config = dict(
    num_attention_heads=10,
    hidden_act='swiglu',
    norm='rmsnorm',
    tie_word_embeddings=False,
    parallel_block=False,
    init='normal',
    init_std_qkv=0.0244,
    learning_rate=0.0082,
    lr_head=0.00677,
    batch_tokens=[131072, 262144, 524288],
    doc_mask=False,
)
MLP neurons of a small language model. Each row is named by its layer, matrix (gate and up: input weights) and neuron, and shows model dimensions 0-255. Each number is 128 + 32 x the weight over its row's rms, rounded and kept within 0 to 255. Numbers have three digits each. A neuron's up and down rows have the sign that makes its largest values positive.
After each neuron's rows, "fires in" lists the words (lower case) most often at its 100 highest values on Wikipedia text that the model never trained on. A number after a token or word is its count.

L6.gate1286:121134117124041179093168162128098102165087127101165098088143154087126147165113107121112082117148120124151139163164122096153108138077103159137109158131118155194122149164131070116146068125148115122112058084144103134209137094168147149132126101120114129125132121115147151091141129115111189126150128152122142091111140153098118115117129083107126162093117114125109165074126095119132102111153112110117158095176145123138134071197125109188160134173075175126181120224078099123078168147108122145129082092152139124128116087129097137168091182112148133077113155152111113137148097118174067108130130098096115102148108136107158128040145149114089166118100113135139218094108158126126072158103152119142088098127103134066121105086107139126138089130162068110157193113076169187116124107119119
L6.up1286:146129106159130166085068135073155123122141149152104107116124102090142126153076102115154115126194117127168189187159139142117123178151105112067161127125117181155172084202107127113188071137153124118135109142101111161162152133182157114164114132114098136111170143100088127153184114121085124118114095141094155113121056164106090137151131132113158150070150163175125154044154131119146134216119138046105129123114141113092152115151126098169151111153103129099154120126117089143117192162144163105104093098152120058150140095080150138108095185139131096069159136135140136157143140113139141079172138088151104159119116133127154159094099134137115098151071199156075146138140137142099135126160172159124118147112102101092066136114104139088062144136153154155098197157163100224157172142164117
fires in: "which" 21, "that" 20, "where" 9, "when" 6, "such" 5, "like" 4

L7.gate1650:122154105173117104127059107170125102153143158117181118133154109156173109086132115142139064160152157161096129077109103159108186084147156168178123111150067126110156146103107108132166095120159144091110141136156116109144153138138181131124141152131116099140115176098124130090136090120109097147127136137166124158115148136093118160096130144126108138126068100082172131072131062120075096167090123132125157106078128103111103132105147155115133127121149134138132123203144179160102138103111101077144119179091135125122109161157135132081116104063132062100110127097161147113160172053140108112120127139129127091060101115121067110175129123143120169115102167120134126075173125113195101106114140132154160098105135081166084147142144187111135147120070121092135131069139114113180116074131191
L7.up1650:118125201112094128073119124142107095176112068042128133137108139164144104073113109099151136146117137141144098132102097103117112087153113085168168143100135099110165162131133154114129111069126174141160095096111150124131169186105113200103178145135121107129136151197079152134107100124201157145110122150152179090132140142109180136164130162111118175167149107119176116110114137140168133109159096159158179139108027141167099141130122100104156073084166088112142148135170140160112172117132084141176109086065149120074116130098103150165144143120128147121130060035135099108200132147117116101158110144120101103200124075090109157114120122164162201116130094170111150098181061111114169087170085117107115118090128103076110133126106168120128101081091149138108087084123090082128091149119101
fires in: "of" 24, "many" 10, "some" 8, "number" 7, "few" 7

L6.gate1198:114075156107118111100178126138095053144172112121132126109127142127134112177118134151089047079163106142181143178108168098147132123104071137104119170159180106073064139112136108137132149077129130147149160159144151155176239165158161166142126127109113067111153141145121131075086094138114181148106157187081103157084094164102136088103100148150126171115090125167120112108136114123156119102135110119171147146094133101160125111094096129145118147110139127105212105122130137182092089122124128115116089174144132169134114118141117143142099148199124143099132143117138110082140145162158082137100086152150174166148068151162102196143179103108187073119108153114042133185118166154127155090060128141177178140136155138185146061152106133092078139170096136114178131151135127125084152130103098
L6.up1198:117119152153067139129108119112143132098165139161099164120076150118103125064157108078097078207128142114163124106168121182119142147134144152152113079144147077143144128084103075155107109125199120085141141085085128088128102099090146118079109145113082103109117226089116129129111032091165126164148125123176117133141158105142124115066176074066159133112143116168153102180084109133060059129107174114154151115071099129053125159110049151131155144130172132144136117143147123127098051091111106139063131160102170111130048180122142091203125145163142123118117179102132129187127058113167125122095081153103160162080154075125114142103164113122050136207175135134118130199158060158088124128099118111108088156173145148076158108086105161113096154140136172152162130120166128132146154143150148
fires in: "of" 98

L7.gate1130:112168093130057153143135161106142138131122102096130128112150134071107165086141195137091146159146110134118069107178105143113081098102086131135125128093180091173151091099125096148105113201122108145162114157096139045111138116116164162141199098170109130107100122185087186134092062072109092127188165120117146158110108135153110141151129127050139094090085118156124129120121096182114099144131240168138133121111168085109044158099118153110142102114124187162176152102121153116130091145102139068127099095167123112128100164106139175204169126076093154122195141081143112098077075122107126117058148140128115150089124155107174174147111157142150118151126156117119141056186068064130148095077142105123133135077174147101152148158177155131188184135068097168111188085063100114166105139134132
L7.up1130:092120117153143149098122148137161116054152166164068063127103128070184140069075105121117117103111114058115140068121092103143160142152116098165108203083149113144123147114175102106086125106077114140087147101153107077096095191075073148168109099133135101145124088166121163097108110109122125120112123135084127126153093079106149091140137196105128170121071174142152050152157095134182132076044116058154096103099122136126083185048159090111163144103162136099096204163112133094075143152077126141107196116113102053117108108177102118097203129149148176172140143112064133165090123161124143129114170095132155175146113095078129094153180168149149110169134163166166141144116146151119091173110075132097155137204129094149157058167135137115129093154165143064115106099132114143147096086128112
fires in: "of" 85, "from" 7

L6.gate173:128080119112121139139148144117124143144103123097089110126114130071195088107161104098175155126089159105134116142101086182141105096058125125184176113080096158144140093133067175132117147135127097141052145151164155098129220165177136163121104119111105182093084170158109121133141124083146115046161171157145171133100077185152153152124045088130154129141116094103098111148101120121154225067102120143137087122096160101154130140108082153141066174163145154080169117141116143122145124153157140111141121102140078152098100152129057158147087048084144140111152105071116088085116154113166079118088141068112181113106136119163084093112115084168174075161102161183122096116117160083126103129105167085169109121155139073128081148147114169065098118070163136144101099124151125132176117123176153
L6.up173:159108139152095103093179098114110158088122135107065087114124133146103093205129131118152112180113109103141133134115108092152165115118124048092130127151155165105121115159110129155109116176132127109158124097143183100049086094090046140134122156122131117084110113139162163171071124152169176149138172140107194173095133079116156063113103116166161098165117160176182177126092140097125128136126126157158102151050160113123147119116120185125089186115091150138144141114086148144081126135109168135094180147084054174126180127168155124119062133136116138151110084152158129041121105104104158158060127144053150102071126172144101131104125082153114117122083184090064100134101155164143161146151176140144151188135154108124175136114132129115116116081098177148153078120120141096086182119161113
fires in: "by" 57, "of" 10, "order" 8, "from" 4

L6.gate113:129087148143110075132151108108116114162136082146115155138077115148121134078154202098137087107124135159167135101108158085147059102116151167108077139149142157130105148138143166131144085140169126185095152086106156132130115162170136131149095079156111109125128168202125120097162039146075201101110184133144123138088168117151107172130168180096119176102120126147106157136077117129176080096109172161113155157145099127134110105118163160130124170144147117121109112154066121132192136108139134161158126105105116128110117109065116137070127122095141109118069169142125178132141084125153167159114184158120135181164106124118118185171157114103153101098159134088114132149121092122133099074121116040134136071121108093174124186100135155108120144127087183133139163165148077090158108172116149
L6.up113:178163099191118142124107113101153177152186096119162149134163142104160134143118138107150153158131153146203162143152079088172108115136125110116160091140099120029102113145185110157167066113085183084175090096140109149156098148141111129157073152154065144167128157131165100109159162155093127128092175193086105109137077180097095135104201114110141117145159106158078162118151066191136104112140141153166139075142104093165179125180108114149173146071124123143110149161112129175070114133142125088124097088076108092089132098130085154157121130088149146104189088088087073103183122155132160216123118145177135146162144057146098178185186105118157092155148176166085131125091119094147114106091123092100108074119128151113100131127111120087130173087192157143100147145147104090082135127111097
fires in: "west" 25, "east" 21, "eastview" 5, "western" 4

L7.gate817:113117122162166136170093121091114066134080144124142109188160143112152153094130111127138155077102090177108151100102139124106108093090090087160142120123119153070092116092162103062110185091147167122165115146115079087178150146118092144154126099094081132129134062148118139163133159163203134182103152159129144123195132142068098158143117162105103135120095144106117178102149131129130109084128152115146140103121113133105150141059127119136106112119133142155138106142122140127090135137097137120135197087110079198111136110139130122127156158166111094097085084092098080207096137093115124124120095104176128193152094133134169167099116188136147101156150098110148134124127139129087141146070133158129163132160173120106197175125080107116094112114204091152074089148161097099110140086150142
L7.up817:202097116123165131095127137109170123190141125120159104151101091193183164118121139147070145183147133203176122081085109179153122137126074101148086099149101160129134143111146138093124156109173124114091144155136126065114129180136114144122135077092121120119075125165146178135157095072077142142095150122136120153111124154096130132175138204120124153174045163154063066153156101186094149131089115075090147120153143121120059185143104099140105127149183161141099162117140174112073123059121181121107170096132158151140174094177124120089106086188196156139127161084085156126102101108163150152104068131148148127104097103149134147063102145100129081185162145134099141137176147108090075183079114086151200121185152080180177156109121107153144095184150120094095168101136079127131173193136174
fires in: "of" 59, "for" 20

L9.gate1554:103140123117064142141128157062169163132168094170137142129145171067125121031121073162075101126191141068090106116076107153154102178075096099162136096094103144195113109074100088114069091118091117172129072167170129124093132141077144160114156086137129129123162120094107137084026121148117123167114128162150109161107119143155182116142156131113094137075093124133155163163133077192095120139140209133137121112117112158166135160073145159185126131141189103151143117158125176124169157135145156146154148132103177077083133161082105128141142099169194196142096078133154091129092103146167081107100117139103097162093097136147133119142194068150112079094205182071116095170159150151106106066070105139107093144077124133129110134201115133099134158185060151104103124148061172153095092142093178
L9.up1554:091188144089099069129140143125109081085168089134158119085107191104174124115160142096070144124146158153179136125136084103151093180090128170094104185131143088187115106072177081107089145183062104190137096174125096108089122106157098162149138171163163133108183145155165156122137122122086100151131126097133130129145133086107194093091205133114088156134114122164159116156134160196112116072151111118158144181116082088137108189077141170130114108113091165153128158138126144176172132168102172099131143133099183129094068168141108154114120152090125171125128140125096120108138112116129132181045149098137088127105094219161133117102170110156162132146128147126161135131138177154116080147123105155170106117062170160119150157118133152095163166172128153069157178106104173125103095137070107
fires in: "of" 87, "from" 5

L6.gate753:150145083110135128148094129112093141116140112093164116144182040117103114077082095189092154174149118124125151148127093137120158132120191151160119179108140088137127113172180089125154088107067092088081152123128095096150137132116103110166167144111096147121164134096108145148073171179120094150096137100152139167104101138114138143081090109136143104133112104178144132126123081079092155134153156060103111102126048125116097110150142122150091091141102095128126140158132176146163042103160073069117105140164092142117089177058119096167093103192202179155134148122067117121134094145085097206123145052087114122198137119126050128157126201115173156165153166095091125108206076159140174116088077141078131139109132140138149102134116170131145199124095158085109156170104164145142099097105129
L6.up753:170162128113108165162121123107094106153090148120187120133156137160097115112096090100148063123111128114109120161181134137148171190108052108119123090127114142120108128110056109114121095097131101159051176176069139132166087115177107117158145107113175155133082105088172168122149186124194114147107167163152134124153194102118140168111136157130178133155142174120142166111080089141141102151159149088167110148117094147132082090093155104129131120197151160141139080075121158160073156141165142105123121131146170199155207145101106097121099160099119164076072149143149129090106123153180143096047136176135121124140137142137179117155139065144095138109150175151130180159135136088111129113126113139148127098132123148117139132145160132131173164098151137131087085107123114062116130114135124
fires in: "of" 95

L7.gate1156:171132134142120103099153060136111089097199122155155173204152156164149100104214107149125078178114196111133167113111064085149124133145102214136152159124092115123159089154141127073146117188090155140146119161094156142113135150118151116089155142139128097184134124069147123105130124084141114148197093144163080153125155168127150168159146174124158093026077173132090164117133078107124117115103167171173127084128148090100137163125085144158107141108083135131133124144172113140082178129141102125138118161137101119137084140136122116112096119129106089186139116196095202128172106151140140092100128123165128098088070111136118153164105096124126149135150106127119165151147122132129140119088134103137132138195106149109129099118123173114143121172140159155150109115159132124180095168110115
L7.up1156:122181160108081155156104109106037088142201100106155126213147125139091137095102106117144107115138125156162101089124211157097083148113136177115115055159093117133112133100134145139087121132103148134138133125149172172133148130084140171111168098174115141187080146141175100049111103066122144127126122105166120132179176113069109152134121123151128113119077136158202125143088108147148135116162137161122150107130090094183102134120088135100131133110155101120255145129096187229166084154146099014147156148154151114117097079157104107188147074111079143164090085105115131080150154143093105120127136115151130165108129101127140097125177077121141141134105131160129171077107114112159148157114148107177112117137121066113109152077182102104134138110107155130075098129098116148127182033113135
fires in: "of" 75, "the" 17, "all" 7

L6.gate304:170182149144139110079131173172138171174155073148131132113100120110170130101090158160144118068103078162169091153099129204132101158103094158141178089096150082127108114152142128170124129127121119148138152204141111090183155186216085168076145131138178174140073163118129143107133114173095109104145125111131169121105154154154138132133150074135098153114163102090129187085081134126086098150067150070122152117083146129152108146163159166145098106133097152118144168099132163113169171139157101057163095183171142152114141084113162124112126095109186122185161172174135177071205144087147115106087106123058173138171151074130155125153135116122170138141086158112116184152145153110132166152094128146151152096107104093144106171095161126100120162031143135127113079136099105096128095098058144
L6.up304:187148124141152125075106121146051138132134141094117080122085138149197088165114120167082123128168096190115082189136128163167107145128129167171152039172147106067160136111129107124116098096077120117124101172129146098081135157154136200164174194097108152126061201087132072151097059164087204072152122113099124082094104166187132137135131134112084184143116060155091117108101099125097104129101112094110195148080165118102098123168108133153121169168156162094100136135096178126177102115123137115107143141127147155161173112140143102095137118135178085157140128101137178127110107102122147131137117126097116145165088127098074085170091104165154082102100146143152122110163151094128134187096115136119158106127128104096124164163153162125108155072162127128161113122127161056132101120097109
fires in: "in" 24, "at" 14, "of" 10, "to" 6, "from" 5

L6.gate741:144054124160153134129139174115169145161112151119149121126107101106083092142084130137108166135092116118150115098090150200105093130093109133136158121159123141154132190091113109117117122093155111115111181099080136111113075061114137060129128108100121132192166109125107104092127092088129117112158169095163124089155186107113084125138164139109126110131154099083077146196135122111167187125118096141138135104082113114072125149073137131087174112176178105113143150116132116118149130165150099084150177131132104145094118170150142157154129132113180108112141126037091107088071126091066182166089116108130116183140124132202078138154133161074105117080095171150103115140115123085086137137121093104133182093186194065185115151144123116111147115195199169167100164174105104078127057129125169
L6.up741:176073087149136148168139116120142127130123181102139133100142148133175094122144124144096163138122171142143117081106108177070058078109118132196145114158132178121138098105092134132185144095079157097128142148115077161141111074124154095127155108144119142113172103117156168164127086053116138125087149158184138130143106172174113089105162147100176142134183164160037092137141111066156134114103090125145073119175109160126150102047142146108195107128122136199118123116106077122097155151103139121155114160132104138119101093146132186064086176131133189138126083090080117099121134162066108163137144114127120156092134118168176133126157176116104134138110112139116110156151089134132113152141120115193146135090171089133066112118125119124173156141145110089123103120157103135067104125149099
fires in: "of" 57, "to" 10, "for" 7, "between" 5, "on" 4, "about" 4

L9.gate897:126084127167106106098100183145107095100067146147083128150136099159139096122127125136137135188139112089115101069157075096175137170131132132085090122098105143113076106095127142098125125131114105210125078131062120140176128161148090077106131145080098163061150130105125138188172111065044148127097133189168147164159107155083144152132035124094097085108136115056148128105102113177161165130156124203139077156149091157110204102093129101111135140159111109075094187095167155158118090094105134175090076140091152102075134134121094113115119138068175123159114082180134138124113125089129148074135165150129083089104066086073083179131089166123082164084118151112093145141144107113098127092096080134092141173100143189136154101109146158134177158162125153130115146151120115075115114096155118
L9.up897:091164149120137095120087146091164086109162111141074162134155106114120116131121160160195126178162093133109116143144121123149104185149133092120110089138085140118102092104129172084149110116137084193188084074088129136177135108139116150139129127098127214097116120124170215133149113093043138123120095146158148150138083181137144144092069084128102104155093089090149187104099134104109114086154130105171122133151147140094170116091142123097064191094112123119123149089117184107144103182100148128112122113131152146102108077129134153188130155040155097200157110145143114145134117125136148072132104156145089080101085092085130176141063160167073132129128142150118210114044138122126150138106107118148153108135112189106145097102099136172194135157150136148061097150111109094069117110148121
fires in: "is" 39, "a" 10, "was" 7, "of" 6, "if" 5

L6.gate244:188168160064158138147080148147083068168160076109150159116084103122129144135113134118145140111142134092079125162098130151135168143113179152197165154131118129126083150130111083136111128180128125148169097091113114096126191124136140139159164156122169122147165200174119181123132114092164051093145135144184138191112190111086131120112095128151200070106109102144139141163175082108183150156146081142179120114162110155137134078165152118101109167139137135148049141130141193113140126157089127125172149144126123064113102098098119136161075145187153088116204074181114166167156133156185154141131122067124151094156174123100113077122096136144169177151168102146102129119135086141180144062199120130140084119075067122152094102144140138136117146157137118102064150157097151100173134130163109
L6.up244:136097137082083063096154050090164137141090133133107139065136186156052177137133073128197111144176110157178077145101135132096111172122144093177062189110129178138123107092108091098122108139105160128124091128083139105081172094089046134149123149111177116126192131101128105151162060096165135199194163139130175221108152160120115114072107143167187085131127096156117085171153108173158132079193138099090114152112161147154116130151096160106103177145184128135102088130111109138150111130160156089088173129143100146135115147121093118180111129142124156099159131151157117169147115141176166165166166059108111120093105135106131084174122178097158097113081176139073092145143133111119178160116113110132026076132128125112131126076121137177154139161145092090100122099169098138186110075145097
fires in: "of" 78, "in" 8

L7.gate526:100115130091171110077112104095104098088085149067176111073183113113178115115151067171174120151151162091137113135105092103178094095044134098087113147142140118116137145151079148150126142116174107139163153153192126143149138169138144137150147130172176119112102151126125112099084097149223065126163141124212127105113126142162096115112093160126110134119142144148125179095105119084155135119073134169121145184081127162170120146096107096147113185129142161148171152166110102166124132128110115154125101137114163155090073150152175131162158103085128175092218120084169140045131146104140065173123101123191122096110173066131136117099126128115134127133161131097082108087113093121159121139162159110173153167109120081111099149110105140143169128051100189081121122177068109140121167140111108
L7.up526:106134148082210137091153141106130142164142156136115178113067141121150079126167127156136091141178111170076093136121120115130180180116128134133087114131095165135161120165076120118087097132083160145089154165141105114128071103115127199129104142090126177142138111078145068114081114199133165156162175136109130164116084163132136178127175150160213113168123125143129172152163088074144167174088131143104182074136174128112209147142171087137138147189121081117084062250157145136147142141162084133098134164121128156141138105141125158139151150202158106172201146113087116143145148119108153150137125118119065188118127103164105156086174133085126136078144111138042107110149150199144106130157098119130118069170061080125117130141165128125122121107188175108098175177160156095140086111168129
fires in: "in" 20, "has" 18, "have" 8, "to" 6, "served" 5, "of" 4

L6.gate1277:102133124143104131145177083141137133159124128142103094074144161186144152086133089135137147145124077192110131149120119123204051145166093098113141152153112119150106134135219146099067162187127114149153143156109125119113134139125134157103085146159124111091187147167102121187099093076074118095139154164101164097188087123104182132131165125072107145125155132132110124138066142133133138092127175170088149106057173107097122163115088182099173147117112123169096120113083101110120124168184105156072141131150106140129068079113114142092165075098118130182143139130120156166068166188081147090131118142107111150125162105141130106135206183124160147094148148094117120076175179135125138148117120144202135146107156156115118054185189112156129109102083158042107125123072103073093103140105131
L6.up1277:070136083095070087122028096157162064095175180151158071135085198056125150115146086103095134080076119099096088130076149141156126147112167104140100107110066139088178086090209105145124153125173183154144129123154116063144129174134106175125133111116186088155106130129115113152152067097075159183132118196132106139093163168146126106132092142147098110108106120067196083183138111089139135106117138155162119077126121120131100163133082124115106068143107123118167128201159080134109127165115116141084123124098100144173129108146107077104158093074131097138126101102118133095103198115088126133187075150120093119077174164153147093150096139136125150099126120155070103111148146099042146084132096169115125182173177118169160080191139169159125118082117161116135139125128168136104076181143158
fires in: "of" 69, "only" 4

L9.gate76:109166115071023117135151108056088151129120130138127144093164131119096080161140114172144156125186155073101122156086133151083098129114158139175125148169114136117123111078186130112162111122150162132067119122101137112120185118087165131124090142065157134096151125141119087136150165155175138169195089195118119134121162120088097100175070113185152158144110160086148131133114092120145141097130122122152161148167132144114120162144115137107075141127110101132128158158106142119077155103143124166145098211133137164057082160168147149116150130052116132091126119094087083181157111195114125081090126116083147087149097148163115143080206099144103117128190107115057186043149092155153161089148123065098153117086135112112107147120055110149122097111132126110057159113080128116136087101093169
L9.up76:190104164088136188177160137121136142165113112144060127201138158202117064156108134128117118106166109120137176145100143136154133119174140129096175132112131126091158128112151123046141094117090127094181109134174179137151129151142133090143084074096082121150152132079133187113108184136112089142104134133078118164123123114126148096048143157136151088098083115116106126139125158093142072146114089157137135090096176115149151094146162112094144126098179058142149117162163129115171090161121088150086088114096150111158135108144129127171144105146137096129071119128212153175081112100154131170110121063095084086139217116151152124114125134159180119175161099139168116097109079089155144159099110121175112149084163048071122122143151072160123142151123100162166203140036122153077158150164158
fires in: "that" 48, "which" 13, "of" 13, "would" 8

L7.gate394:095142117127079058179143081123068129145122134180127125153107083150163088133159188136124105139140113109121157138155127153139183102198204093087113034171117112113153111121168134115132081099118165100131161108146143112080153167124154109132085096120178137141167163114087145068141182152109163119129205106129073125153112145063115102145183128116199180119178106136084087139116126150111082134139117172208183134130141156161157083131100168145116129113125120126166120166095183130172111085093136121122139108150119119124118114156210117112131094173138137106136123126158131128136135207132131085132128138087068116175215121146149175152125121105148100096164135146105132066142149188100170130110088137124130169095110105126116095093152153083117179188139125085070133151088127085158205077115094
L7.up394:190131132122102155121137081114155120155135147109119115106132153109148114096085112126103156097112134097187128111094120097065082095148176144086128096130119157081161101092146146146190102144082087142099076158133074116176105109092125139134123114074046112182113138150146060101141133127175139152125147126108182138162139118113092122147161167122167151086102133084136102135076135146120059133138114137118083175140134107083063092109137087145114141142118130169112085102146159134121204127136097091089114100138104134131116124146135110130125102109150135128080161090131156117145180104174170163167101181109140153185145090136126162102120106100161131089091111147148121126156117130125101106138164151138056035140164120069131148180151119144169157110123119088107113081059132028180195165148167
fires in: "of" 40, "war" 14, "world" 5, "marine" 4

L9.gate1507:189152124072105157109130106139074151099131148130060150136104071104158139072089151113122103101098093104171177127105101178152151130143145124130143123135139181157140119110125137132137121143099138070080087114098049133086120110135109138166133125106085087067082113103147167111126144145147116080069121178092142208155105196144152078175105116117135118152074110104125161185155150093137065102130111132104174189157059121089202140174099137153188148100027090150075131152134174096110127168071116156146131136097144111075095106120093093074127108112149158125052163091128183144122139148152146112164142105126084142168055141199159125136106125131107076129115100118113120202148114135093107135111123143091110103138157151124011124155091129058145108155128147158122076133143148069144166084156101
L9.up1507:189118125138096135129105103063110107142117121100191147102097085141178158145079135111153088183136157070161148165127139157167162128172123119129070120172122126131080132075140158140124149137104101185217121129137114130079196104116155113110074101164155183112043130117133117090167097163093143098177103104108107123089112112161119157077101160140127122164099124129166125151149181152100113072136113139046123108136153165141136134185152136127189086125177155146162133158122134126228103171152151064109118137077165133092106141133116111104150099130116172193190146076109110045169053150136134148094165124104100127122095087184113090128155131076114133093110142149151196141094119171157138103125095074110134164129099136153125104121109093111122145099102105141082123087120137105112171117130072
fires in: "of" 22, "and" 21, "is" 13, "was" 6, "great" 5

L6.gate46:087091173103084103061113170140117135175116116142103058148095175097139208141129101107086135106172106113115103128112081060199116177089142069141155118123154127116137147107090066162126152147118142122119082148098123091077147157099136120128200133175149156170109198157149135145102091118175192139110137114162181174153164166145068135134105127108135211140161125092138120086075083110180067132112128081093179172129079132125124168124158103114112153124147177134119159143147111129113167109113172143141088087112143121105092128123146171093142143130131116135082159123163119102127078138125152121149120192087118099123089146189082160110105184137148103136137119123149131145157132104163182097161123182114109112177133090124049137182148143146143137130144156086074180115118099092126161098172119
L6.up46:087170145102141127079132102157193197108125163176159114155098140156164098122139151105145096137077152142138152098143105142110109142147183151101122084146154091121193173077122119101128142101138147111118144179178092157146072200147135171112153172143095244129110165081136125179166098146106094116137122126115127126131114193135159078107139118155109198154120108133070169077163155198132117133068099101144106134086140135153118101097094125200137106169138091149117142157070118106135149135143149081161134145156114086103134141139178115068119110138140184105139137115106087094121183073120108109139113109163131140128136158175070094109069127123110136172075182119137099129117119088145098108105140131147157099143113146163063158076114102146132138122074138188129118164146151129175140097111154
fires in: "to" 15, "joined" 12, "in" 10, "at" 8, "by" 7, "for" 7

L9.gate207:149106107104136071083112094107103089109114115097081081136084094138062102109087172172122129110133122117080162159141129110103097091145120133086136172120075207097117096119159148116171108124157138124155077207085110107122135156097072149136093122178149141120171151135128105124088131187154098159058047075162137151147160111162031117132088164166197114092128177109146091120089130149197092107102081136165140087138146150145147105158134145068149167118173127161099131154144151144171099136116097195161158134101135162145171117178118080126176094129139113127125110180181141149091122232092111059169126077137124135079119167028144126106111109106103074103148100132127090117104058127116129146105122138163108140135086103142116095138161147150111110130109134107063136165098114144225116108144094
L9.up207:132091067114132070099140143089133131092170135093149141130104141087094128096097093159194092143171127148114118138069155113057119127105135103119141128097123106087111117177159143084110116139079129129151132113114126047118107076083143158125125073122102164180170153103101082142165114167108140141115173115111085165134193123166125072160155138153142106075118092145183158081118104147118151096137213143190080083146068140109089146132137068164141170116174186074135158151127159157161147095080169144129129080124165186134139087135110229142181112102188114101141105113100186147112143157094110116092193130160157220075083099089101109176093117149129113134137146113152099184086110187079119120139112121119126059086124106113133079080148053125081108179147109151072156163121089132093105149127100
fires in: "from" 23, "of" 23, "in" 19, "on" 8, "between" 5

L6.gate1605:069126127140139136120157092110091123041125122109159126142124091143096142092135096099113148127148117146179104148081127139194152143078054102121094105165130122106074120119117090121109086121115134169121126117139088108101089130099141159144141144187119061114077121180132109144107151107111087164158187146143133069136177085137179131095169140108087056141098185093083116156105153139153076130154153168135131068107102097167093098136172182107099118097098103167148118109130171126160113142124199124055122148155122171108114152174119104159067176117147182144106047103186110111148110131164091151121130113102173200124127106163149190089145117194149163165097142134088094114100122112142075166111072098172148162147138147102178166130079141148181116082098165136104073110101106123160119145106097
L6.up1605:114113141172098102134191180146133138163144149112070117101123172134121069072169112089088147100088156123117149204069115114185107140109105097105092084134145127104085142115147112111141118120089133067174084137147129046088127192130111170135096173105174129180132098143153124117123180104160125134118124140127125141090116072076109098077158168105141195157115135091139139143106093133101104048101113133118157100042155128128142136118136092140118105103150153098116156205170114188131092094124080105126111098120132131132148178152112158104137119134099155154144100167066068072161138106168093078054134116139136200184084136111113130161134105161122141132066074145164097125112103138180089132148144180116173138118190093097154143091157174185110132142082157080152180132103101119132100148129121
fires in: "of" 51, "into" 5, "were" 5, "from" 5, "as" 5

L7.gate1173:164089155168116143032116152136158071117112152106125121110098089101130085122127082094106132127143149103140163128144148148137135102141130163109129119101069113108135090100126081138153093147097115151164126129128153178154125175099159122129126151131209111147162169121208133105083144149134099106127094130163138179098146203147130144090136127098157159135095095106125131095100073179063189103100107150160157118121131137161127156134141141134089088176087118112164136138082140180101140152155168058115087102110095180126152089070135114111137189087081129166134147129091097098113135126115098096174112170144145136107156066105135129137075107106118126120130074151160077088148116174150134121090124090113125050190166161090088099059153147070172126117111093113094147118118165077192074138135102
L7.up1173:109107120135158115098125144131114139153151120145147161179101142141042122169163124121130112165173067149166136119122140164151102072137157114130162137135093098120189133119180078095099151173142115120153189106117136151153170121089185087080092125131129085136177207143104130111093163160154113135099084113164103150103133149087124135127199085136124102116113123120146109129115107135149126139138123134072092085158115157109104177089092192149071171118128153103138134099145136125103154102095141084154079129115146124089089106141115102106128106200088132106150126099136125151204162137089131172160152140074110090103076079184131124115059114103130061146166108119133118100148104185100105093122087073173096143148079071087100140115098156135113137093150098121106159131123131056157158095151110
fires in: "of" 44, "000" 13, "many" 8, "most" 7

L9.gate1651:147111062101126106180144115155125114106102132101107074139098149094153098090144139096137129093132141122149134171108171141183102211100112142167201123135161137130192058080127199147114106157163132174097139168056123070164125132149166111149114110154110103156144154171169211130076119094136117160107115147092101105151099135108165117131111146128182173119121077200112107143124131113123091127137137120111104096137157173098139095128131155087139081161154141105133118174140123131133155195113121133100140060132064147079105143172181146206157091129127143128096108191129077153167132123132089124119139150145094103111150153139161079133086174121162124136149104107092163109134140198133139079151106176157157171135158082186147149150093111122128091038122110110135139118157156157142171078128122
L9.up1651:129112084155164149132138132196111132103145124081085127127069148123103127132169086132172154079161142130105126156084179149164113166096105109125198085170179145166157026105087187154121109139191122174094146117068089151112177114185186120108134120129154086129173141193162154146084092068085155141133062164145086072153091132115162120085125140148106162107126117127087088154136143087106083101109125122105127107126150161113130071111089184060159094153105211098184137150145131144152171136135122196111164120141096112138139125134145104167170119097096147140143127152145040102143163161151128111166152178119150064098121132121120100067135168140165173155150124106128136133136124140123104065090114165134110165124110107099106130135116154157168138066122128062116111133141146179134141140111129
fires in: "oglu" 21, "in" 14, "to" 6, "de" 6, "cola" 4

L6.gate1386:146099135157118209112159151094112112106132102140167154157186139174117090104125130160109142140108103159184124094116133196119195157094081160121141098095135129121191126193091155082155088134103175165094126123126149073145101123094149176141137145169104179127101151096142179080112131120115151162077145142127113108083135174198105135057167102101217086159110164128122118155156108111095095107121169124156188115125139161153099080122115116112124090107163071116165154160137112126215132127172099145092109127090134138187145130146145171110111148135246138129086159119079162090162107111158128133093062090126134131119153081085166101142177157123135070149115106088113134181151090121144188170115141124113130174121137123109133085093178177138179236135102074127121136141120133126159118038172119
L6.up1386:126134097173128084163141107090198099140127119166119131136139136124168152149204145105181106119148124133091136122166153153093105103141135085136164164109189170122135111123133134096117161153074165108104062138116105135147112120082140140163076183150150153176106174112146140088136050121105124214156176131099141104113182095130141105109101185111121142118121129093102103119098110147112130159172193124182124066064164092060149082137128134124122089144125178122110139136115119141118106130128076091089095105102129122126184149127139139103162129147129101152094111148120181145145102181124182158149102082159097116221114114170163104056116139148139124157136110140063168102192136101191135130126140107168141147133128164097126152184149193070197134155169156170141190110049150092129135131095156
fires in: "of" 70